{
  "norm": "layernorm",
  "norm_eps": 1e-05,
  "beta2": 0.95,
  "grad_clip": 1.0
}
MLP neurons of a small language model. Each row is named by its layer, matrix (up: input weights) and neuron, and shows model dimensions 128-223. Each number is 500 + 25 x the weight over its row's rms, rounded and kept within 0 to 999. Numbers have three digits each.
After each neuron's rows, "fires after" lists the tokens most often just before its 100 highest values on Wikipedia text that the model never trained on. A number after a token or word is its count.

L5.up292:518516490498513471522508455501537478486494521481544524495519517504474501523521454468491503514491487495507553521496474449469531502487474476532495494528517492506518489500524508540491523473505446530508544549529508450511540475498505475477507432499495488472510522488495468469511557502499499478
fires after: "|" 40, "N" 16, "-" 6, "\n" 5, " in" 4, " the" 4

L6.up70:526505527487518527519502463520468494468471477526530520496462539506547449494462515481487552472497519495524499502524502491500531497494479492513497491496526508507483467505446487478509504465506520530497487520469484488493486496490513510471473501498500503498478508539483489508464485543461445473
fires after: " un" 14, "-" 13, " (" 12, " p" 11, " under" 6, " 0" 4

L7.up326:481529514489487479492517479523501477503503517490505500469481531476518546539512518505483521523512503504532539541506472508488523507477477477509479477492493526492496486442546513540522525477489493514532528488482553530524479487515518530465496502469539518533548502521495507491489538492466474489
fires after: " the" 25, " a" 20, "-" 9, " an" 6

L6.up128:500495496488487526467462489473530496507499474491494517540512555519520486510478481503526517543520480499509497509538485463494512536486492488506516513508529540495539491499535551470524521490495449485496491530508506469526511505493558502502552478519498507480512504517487513528501486486486508545
fires after: " |" 82, " 44" 4

L6.up251:520514469513458544496514501488523504486571504497511497500483493491454524483462478487497530518520534464478487519492479507465492479474529482524408533487517506487504509516543494509511519530478480502514549497460489492491503472509503522537462498478512503488505476510537516465473494509525506488
fires after: "," 44, "." 16, "\n\n" 7, " and" 6

L7.up422:515485468494490536483518492460533529482494471514484524523502549480515470443498468493509513561509504473489483510525460459502514529535473469549542532521537534485517456469540546507498515507487491472512530553516501478508498470484578489492523461530499497489502481512477483507528499476497495562
fires after: " |" 60, " Festival" 5, "-" 5, "|" 4

L5.up267:500516486499486477527507470492514545516535437541479512514508513490503504498504461506513485521512524544436447516496477508492500532502543497531462521518517507508480520509516490501481517505509489480531490525503503500460448491498531529486510475482495517484509453517535531490503481506509530494
fires after: "=" 38, "." 23, "\n\n" 5

L7.up343:528516504530493529519520509500547540428511506553513483462497505530442484486532444491495517481517501515448479497497518488518512538496531448472505506523542456521494520503509502496500508511481487501523483472464471475493480489464518493513483516510522488512478483547497529504526441521500521458
fires after: "." 91

L6.up431:499534503474496489546498499479545494452484512505512510520502514510497486484435486500485523464508503521487546495500496500477506473524490497498516482497491467508529506534489495491539501531495525508478465503448516466511470513525468519495470505486501492489532543508515489506465519511509465478
fires after: " had" 14, " he" 11, "{" 11, "'" 10, " have" 6, "n" 4

L8.up18:541508483497523503507550508513464463498534466480476485473501554524488489528537477465495471483546491491532503492470493471514541515461553490487545472497531473523487474480523526486536548498527477547529524506523524488517454487501499509481511523465522533506501471504441504524509487517469531456
fires after: " the" 61, "-" 6, "|" 5, " in" 4

L7.up419:526508508539449531484533474470526476480543490522500510511510491520477484501468432482523461466516533493502482521485447499526545481502519482518489517479492451524494491490525513518520494508516491547490467529473473482504494478482502530522480498456543530516486505558490482503495491504490548486
fires after: "." 76, " of" 7, " that" 5

L7.up391:517540520536514538521503503504552522474487515466527538464512512497514472440411493465500512533521501571456473501453495480488546530534495505502524522530496498508490470513486510468472493523487452498469464563492482489515511531512475499467525504475524514456489503490483477475465460482480478494
fires after: "-" 39, "°" 18, " (" 14, "–" 13, "/" 9

L7.up55:491508537522523507547515508509530524500499483485532535529502556508490474470418506515492518500511497542458497524491492486511518510481508480500498515482536474485499545511487535451488551483506492472465492527518488466501481526482505510494501497498511467486494518521509492532485496529496517495
fires after: "-" 45, " (" 23, "." 8, "[" 5, " [" 5, "/" 4

L7.up22:522495486530484506520529501472558517475547498517528476493515482539463465495482488478513492480483520501482494562504504469540512499502497481473492505484546468524515506483504516480482491512494492475463493518436515471511466528450522505530467505520502502483504509536476484500471516531513517454
fires after: "." 67, "s" 5, " Website" 5

L8.up86:520523557484481497492555484464527476516533499520525487493496501501470490505469517505493513493472551515515537546488467494475492486554502466496453496477521485501496519498511512480480515482540464528512479522532504502498469452478487538478469494449502519555552492524470492499484513515549496466
fires after: "." 46, " of" 9, "\n\n" 9

L6.up432:507467488547488512527507465491522508471493468531523502474486518525469512499507472494493496527477493485494506530504454483527526524496505505540481549529503499500477523463511532492526549495478454465550537561507505503491490492447529507520524509509486497501499490505489478475480519468534524502
fires after: "-" 15, "\n" 13, "C" 10, "|" 10, "\n\n" 9, "P" 6

L6.up397:504517472556485508524494514504486505534515478532481492529514525506547464496551474499520482560540508494485497483492501484426483512498528510491529534523525495506500511517492494508512489493489440509508508480525484472498470496510518536505529520511479462462518451473510492506480497461510558512
fires after: "=" 19, " Dem" 13, "\n\n" 13, " Di" 5

L5.up156:500498525509453508543522511469538510509493477503463511492463524503468479481473462513494470519489518479428493532525457489504494509554504476524500520506530494511485490496503530544517480506479499492498521548456538447518479467467499479494493493530509535483488494541544502485501515522500473500
fires after: "." 72, " It" 8, " There" 6, "There" 4

L7.up458:528485540526476506486490515490524477485549530545497497499483500499492468509476461511520490500478521494487515513482516473501535496535473446472478479495496457514543524501509483494508528477494489487509475502514504476506474498507488522523481502490509499487503519511476502515542482504526540518
fires after: "." 46, " |" 24, " —" 9, "  " 5

L5.up473:507503491527516496521494527499523483529484409507528497446482498504476570507515466532490468509532536484473450485509450488455521472452510465503489506545515484523459505486503510489462490520509497478523462521488495486540500527511519518507510501487497523463486394501503486504494519517493534526
fires after: " |" 28, "\n\n" 18, "|" 13, "\n" 10

L8.up357:514489517530487516526489463499547523516536466490475482500515491485511458461475462474498488497489517522509483576494490518493509476479468470510488522493479486495495488466498521552510511486525502500468498538485517503510486510463502527517437500543533464495486514525542473473497537517474522488
fires after: "\n\n" 49, "." 33, "\n" 12